Weights of a small transformer language model.
Size: 16 layers, width 448, 5 heads of 64, vocabulary 8587, 35.3M parameters.
Architecture: LayerNorm after each residual sum, learned positions, biases, tied embeddings.
Training: a variant of Muon for these matrices, 715M tokens, 10904 steps.
MLP neurons of a small language model. Each row is named by its layer, matrix (down: output weights) and neuron, and shows model dimensions 32-127. Each number is 200 + 20 x the weight over its row's rms, rounded and kept within 0 to 999.
After each neuron's rows is what it responds to, as a language model described it from the Wikipedia text at the highest values.

L6.down331,204,237,180,150,218,195,233,203,211,208,219,247,236,181,197,192,203,190,215,225,213,189,213,194,176,217,197,248,183,208,191,201,226,213,213,187,193,190,194,193,181,182,225,186,198,199,157,201,202,183,196,184,238,185,214,186,177,206,170,229,220,186,196,194,187,167,213,174,203,182,221,192,188,241,189,207,198,201,211,194,210,192,177,194,225,233,225,228,212,171,202,202,205,167,178,232
Responds to: Mostly the word from opening a time span or source ("from January 2013 to", "From 1995"), plus both, between, and blank lines after tables.

L7.down1397,176,218,184,208,229,190,225,206,199,205,190,209,215,214,210,207,181,211,222,216,214,184,217,186,204,206,166,200,155,217,204,202,207,175,199,194,202,221,218,156,167,220,251,202,201,184,239,194,199,239,181,214,208,219,185,179,244,181,219,205,205,199,186,237,184,243,211,166,186,203,213,197,208,187,207,199,240,233,240,211,204,181,195,238,218,220,211,183,166,220,239,185,201,231,216,214
Responds to: Fires on the == or === marks that open or close section headings (==Retirement==, ==Plot==), plus scattered word pieces like sh in shell or shield.

L11.down958,189,234,193,215,193,186,184,219,204,213,209,206,208,239,185,206,246,185,167,163,195,184,183,202,239,175,185,225,174,186,173,172,227,159,237,201,160,225,214,185,184,231,201,242,229,162,186,192,199,194,205,191,207,206,185,239,198,149,200,194,207,222,204,197,190,201,189,179,184,188,171,202,173,229,190,214,220,222,190,223,200,209,179,215,212,213,188,189,218,199,158,181,209,185,194,216
Responds to: Word pieces that modify a following noun, such as possessive 's (Bradley's double), adjectives (left hand, gold star) and word-initial "sh" (shining, shell).

L6.down1344,203,212,205,241,192,155,214,215,206,212,234,197,224,242,198,182,208,203,190,206,238,195,174,208,213,196,202,187,190,190,196,198,181,208,205,172,184,215,187,179,175,182,174,208,211,198,204,144,200,213,193,183,214,190,188,184,186,212,228,211,193,197,225,182,219,208,172,226,198,180,231,186,197,160,198,228,210,200,179,173,216,188,219,206,167,217,226,179,188,202,260,204,205,226,218,182
Responds to: Fires mostly on the s of a possessive after an apostrophe (NATO's, team's, aircraft's), and also on mid-word pieces such as colum, diam, s in Marsh, mis-sions.

L6.down763,208,244,195,216,213,203,229,184,214,192,204,228,174,222,222,173,186,181,229,166,195,181,190,201,240,205,187,218,181,207,193,192,199,165,222,222,204,215,210,213,196,212,207,204,158,180,150,230,229,202,206,190,222,193,208,203,213,218,209,201,204,241,203,203,212,190,199,188,155,183,203,184,193,182,158,228,196,200,203,236,230,226,207,235,223,229,218,218,217,203,206,221,206,205,217,167
Responds to: Main verbs right after their subject, especially review verbs (wrote, stated, criticized) and film "directed" by; also thousands commas in vote counts.

L11.down93,220,209,227,198,234,192,219,212,184,173,191,194,154,189,193,201,210,195,175,190,239,190,176,198,225,188,183,209,199,219,179,218,167,203,195,233,211,196,184,204,213,181,225,187,206,179,220,209,216,189,201,192,162,185,211,213,224,204,203,218,233,192,189,208,218,196,197,157,221,189,206,217,190,211,201,230,183,193,210,208,211,194,187,199,230,205,200,175,229,189,216,171,177,207,187,201
Responds to: Closing "==" of wiki section headings (Personal life ==), "of"/"for" before time spans (years of peacetime, for 50 years), and infobox closing ")".

L11.down1376,171,175,191,178,201,208,215,170,191,162,180,242,202,193,195,208,177,178,223,184,203,187,193,208,232,216,216,208,217,189,209,239,194,181,191,213,210,215,210,201,216,213,157,241,200,178,216,140,194,188,205,223,205,189,255,209,172,188,200,214,139,194,165,201,177,212,203,232,206,239,236,222,224,186,234,208,207,211,189,172,190,216,169,212,234,193,179,205,206,193,224,190,179,188,221,175
Responds to: Connective tokens like and, commas, from, of and table pipes that come just before a second name or item, especially in between X and Y.

L11.down681,196,193,220,195,200,233,173,150,220,190,179,172,145,203,192,209,204,175,223,182,199,242,226,180,221,210,182,209,218,212,196,213,204,230,230,201,214,205,186,212,189,228,119,211,236,195,196,210,205,199,201,217,166,177,196,208,207,192,200,183,209,218,189,205,189,196,210,196,223,207,173,200,181,192,176,182,186,212,171,183,192,191,170,192,194,189,201,173,202,219,256,200,203,201,216,212
Responds to: Opening pieces of words split into several tokens, such as a(fraid), e(ager), under(stand), res(ents), plus the article "an" before a noun.

L6.down157,167,208,188,225,202,180,150,176,202,235,179,203,191,214,188,191,175,272,235,241,198,190,191,201,209,220,225,202,236,245,207,191,201,186,195,175,191,176,187,200,195,193,212,206,205,210,203,168,209,248,212,211,195,184,184,205,189,191,191,212,207,188,203,203,211,230,208,175,183,204,214,217,196,220,178,160,206,181,216,200,219,195,197,184,180,200,216,218,237,204,173,195,194,204,196,190
Responds to: The word "of" linking a head noun to what follows, especially membership, role or title nouns: member of, King of, part of.

L7.down1040,197,200,237,227,206,192,137,180,194,204,175,204,188,187,214,161,205,208,197,169,198,221,165,196,166,229,194,197,222,188,192,205,188,180,217,188,200,183,201,201,230,221,239,176,232,217,220,212,225,171,226,204,223,198,184,187,205,205,204,215,208,229,230,173,211,180,219,185,208,169,167,184,185,173,190,188,184,204,168,177,196,173,195,197,235,234,186,197,194,223,210,236,198,205,186,204
Responds to: Short pieces spelling "an" or "th": the article an (an average, an EP), -an endings (Maxentian, Boylan), th in though, thin, Method, 14th.

L6.down716,195,174,213,175,157,198,187,187,218,231,199,190,176,201,224,202,188,195,204,210,203,179,224,199,211,168,213,209,212,214,237,176,184,223,207,197,178,190,213,169,211,179,226,198,175,171,234,214,187,180,197,220,198,203,201,182,169,235,213,179,170,179,200,227,187,205,215,219,198,187,209,206,208,203,210,205,175,160,186,191,207,170,204,200,192,214,191,182,181,191,194,220,191,208,232,180
Responds to: The word and (rarely &) joining clauses or the final list item, e.g. census race lists, "Early life and education", "released… and was".

L11.down1040,170,236,197,185,223,189,208,187,171,233,220,200,219,213,220,190,198,225,217,162,164,207,211,181,217,171,212,243,190,174,170,200,179,201,203,238,202,198,205,198,222,218,202,188,203,215,192,210,207,199,220,202,196,261,172,192,187,214,185,204,223,189,226,204,194,194,194,208,217,212,191,188,191,257,175,219,216,188,204,184,179,193,155,189,210,191,199,205,237,205,208,210,175,197,222,147
Responds to: Short word pieces, often "th", that finish or continue a word split into fragments, e.g. tru-th, fif-th, Cand-le-wood, year digits like 201-0.

L7.down957,190,195,204,202,232,192,200,155,222,215,190,162,183,225,170,190,201,153,200,229,199,202,240,190,235,195,188,219,230,169,175,165,219,205,166,201,188,218,205,225,199,215,166,234,206,205,173,212,215,217,207,194,198,207,183,195,198,236,219,170,200,186,192,179,164,172,237,201,214,151,191,194,199,203,172,173,216,181,218,215,200,219,188,210,171,199,183,240,201,183,240,192,182,205,223,208
Responds to: Subordinating and contrastive connectives that open a new clause, often after a comma or sentence start, such as however, but, if, when, though, because; weaker on stray word pieces like "ough" and "ther".

L6.down400,245,192,219,198,169,196,215,223,217,238,185,199,224,190,199,207,246,214,141,184,210,203,246,207,202,186,179,210,223,219,221,186,191,158,185,192,233,196,185,161,189,200,153,192,204,202,226,158,191,239,194,208,197,184,205,241,234,193,207,190,205,162,210,212,180,199,199,235,168,216,205,174,211,201,195,189,173,227,208,178,206,216,208,231,227,207,208,174,236,205,174,204,194,186,177,186
Responds to: Short subword pieces inside longer words, mostly "th" (Mu-th-aiah, Car-th-age, th-reshold), plus "et", "hold" in household, "port", "film".

L7.down1390,200,222,196,184,209,192,157,188,161,201,186,231,178,199,183,195,197,188,162,222,192,173,226,218,183,222,214,223,201,179,170,208,162,186,172,217,200,215,170,187,161,211,188,170,220,213,198,186,215,212,205,221,182,184,230,200,227,150,202,188,190,211,235,197,190,208,178,218,177,190,202,193,220,166,195,184,208,185,220,170,197,195,185,190,169,217,198,208,217,185,185,196,220,203,203,226
Responds to: Two groups: the word-piece "th" inside words or names (throw, Myths, Parenthood, Chakravarthy, 19th), and possessives his, her, their before a noun.

L6.down632,215,230,195,178,165,206,191,184,157,202,233,199,176,197,204,191,193,188,181,226,217,167,198,173,237,229,217,188,210,170,187,201,223,199,202,180,175,176,190,184,202,211,230,188,227,184,237,212,190,229,190,186,185,195,180,212,208,186,206,168,171,208,193,218,182,209,216,221,214,244,228,215,196,200,213,214,222,199,199,175,182,221,220,214,238,202,199,215,179,193,200,208,197,215,169,216
Responds to: Cardinal number words and quantifiers placed before a counted noun or "of", such as two children, one of, several places, an; sometimes matching word pieces like "one" in Zone or "an" in veteran.

L7.down1164,190,170,188,222,236,187,172,243,189,183,209,211,206,170,221,207,183,188,201,211,225,177,214,197,174,207,196,163,180,205,220,183,205,219,174,203,214,166,156,194,261,233,217,229,210,209,204,173,213,190,209,203,222,188,193,212,188,187,211,217,187,224,198,219,196,192,209,200,185,217,175,194,223,205,218,195,190,166,170,173,174,217,193,209,206,197,212,206,197,190,187,206,179,223,191,191
Responds to: Mostly function words that open a phrase still to be completed, like from, between, such as, both, all, most; also first pieces of split words and numbers (Te-hsil, Univers-itatea, 33-8).

L6.down1022,212,202,190,187,226,153,197,181,192,192,215,214,212,143,227,204,181,206,257,181,199,204,218,188,196,219,230,190,210,179,204,184,236,201,177,197,197,175,237,200,192,179,210,193,202,203,237,212,166,214,221,204,200,220,212,227,195,211,228,192,200,200,190,223,167,161,210,188,218,215,191,179,166,197,176,209,200,165,169,177,210,189,200,218,185,200,185,192,195,195,195,180,186,184,198,207
Responds to: The == or === markers that open or close Wikipedia section headings (==Career==, ==Personal life==), plus weaker hits on nationality adjectives like Indian, American.

L6.down1432,219,214,173,188,189,181,186,202,175,223,195,177,189,199,230,204,188,210,198,250,209,217,159,194,172,195,184,212,244,199,196,193,208,230,161,167,187,201,228,176,194,188,204,222,177,206,195,204,206,217,166,217,221,207,179,174,187,200,228,201,184,185,168,196,169,178,207,220,150,192,172,235,180,207,166,195,223,189,216,230,199,191,207,185,156,198,193,210,223,219,197,191,210,226,205,207
Responds to: Fires on the comma closing a sentence-opening adverbial (However, In 1999, Although…), and on relative words like which, who, that, where, just before a new clause's subject.

L11.down922,182,189,204,213,213,224,224,163,233,199,217,201,186,191,227,202,214,202,180,211,207,223,158,239,203,188,217,236,192,206,195,195,160,154,200,155,214,198,215,243,242,195,213,177,244,200,221,190,182,179,179,204,199,191,210,204,218,159,150,206,191,187,182,178,191,171,210,200,203,191,163,188,183,194,178,201,190,192,205,200,199,194,188,169,226,210,206,202,209,195,192,211,178,160,211,213
Responds to: Function words and table separators that open a slot for the next name, rank or noun phrase, such as "promoted to", "Species of", "|" between table cells, or "'s".

L11.down946,233,201,174,222,151,207,197,204,215,189,224,218,224,181,180,182,202,187,212,230,201,211,201,223,158,185,216,180,222,199,217,240,156,145,188,203,201,206,212,226,183,179,198,163,195,172,187,173,190,222,209,197,201,206,223,196,180,215,212,187,197,196,201,218,166,197,210,167,195,218,202,236,209,186,202,203,196,223,197,184,180,180,182,184,176,204,213,169,228,188,174,225,196,201,184,221
Responds to: Words that open a new clause mid-sentence, mostly but, that, when, commas, and causative verbs like make, allowing, doing.

L11.down743,220,223,200,190,191,207,186,180,229,207,191,181,202,235,215,190,198,168,206,231,191,187,206,197,216,194,213,217,190,207,199,184,231,202,234,221,213,200,204,206,178,190,199,209,183,220,168,239,186,173,207,206,209,200,211,209,183,179,212,204,222,191,186,192,190,181,191,206,197,230,212,233,188,192,172,229,216,198,193,205,168,206,200,227,245,190,200,216,190,184,215,210,173,198,190,213
Responds to: Prepositions and linking words right after a noun that introduce the source, members or kind, mostly from, between, such as, like, are, is.

L7.down1407,200,194,206,208,173,258,191,166,205,243,194,202,179,232,199,209,195,205,203,220,208,163,186,223,176,210,187,229,250,211,190,184,229,220,232,181,194,202,185,167,224,191,221,199,177,210,176,183,195,178,212,172,202,206,216,192,224,196,175,197,217,201,225,181,218,170,209,192,204,224,209,221,171,218,211,192,171,202,170,198,201,181,189,199,194,210,207,190,223,175,179,187,197,197,182,209
Responds to: The conjunctions and/or joining list items, ranges (between 2000 and 2013), or clauses, plus occasional mid-word pieces like -er, -ter.

L7.down385,183,185,198,169,216,213,213,185,195,232,220,217,201,221,216,185,171,226,178,202,202,241,224,208,167,179,173,225,197,199,215,181,189,209,187,201,217,236,218,185,245,155,169,206,189,183,187,140,214,223,206,207,196,222,222,215,186,196,213,160,195,210,160,214,236,221,189,218,187,207,208,173,220,204,200,171,188,209,196,201,187,223,195,199,213,202,170,215,197,194,221,222,218,226,228,243
Responds to: Main verbs (or final word pieces of verbs) right after a named or pronoun subject in narrative prose, before their object: worked, met, led.

L11.down383,174,182,181,201,204,203,234,191,208,201,213,173,176,221,172,203,199,246,183,241,202,204,205,202,209,200,200,230,194,176,241,211,208,165,193,206,225,172,239,223,218,167,210,213,186,175,212,198,209,185,190,229,201,186,176,187,203,204,241,216,228,207,168,210,191,205,180,181,207,202,197,211,215,215,197,198,208,258,187,162,211,202,184,185,227,201,206,249,180,202,190,225,210,163,171,192
Responds to: Main verbs (often the word-final piece) or quantifiers right after a subject, just before the object noun phrase, e.g. accused, purchased, holds.

L7.down921,171,191,188,200,224,178,213,153,221,236,173,195,213,239,190,189,215,178,224,194,174,254,195,224,204,200,210,197,192,221,208,206,198,214,237,158,189,218,203,201,179,174,192,237,222,206,199,194,223,218,182,208,226,190,149,190,197,217,149,174,202,186,214,238,247,205,200,203,202,186,180,223,187,196,205,165,233,226,233,188,191,184,193,187,243,180,211,209,197,234,213,219,201,199,170,174
Responds to: Fires on "to" after verbs (decided to, agreed to, fleeing to), on final digits of years (197-9, 190-9), and on range dashes.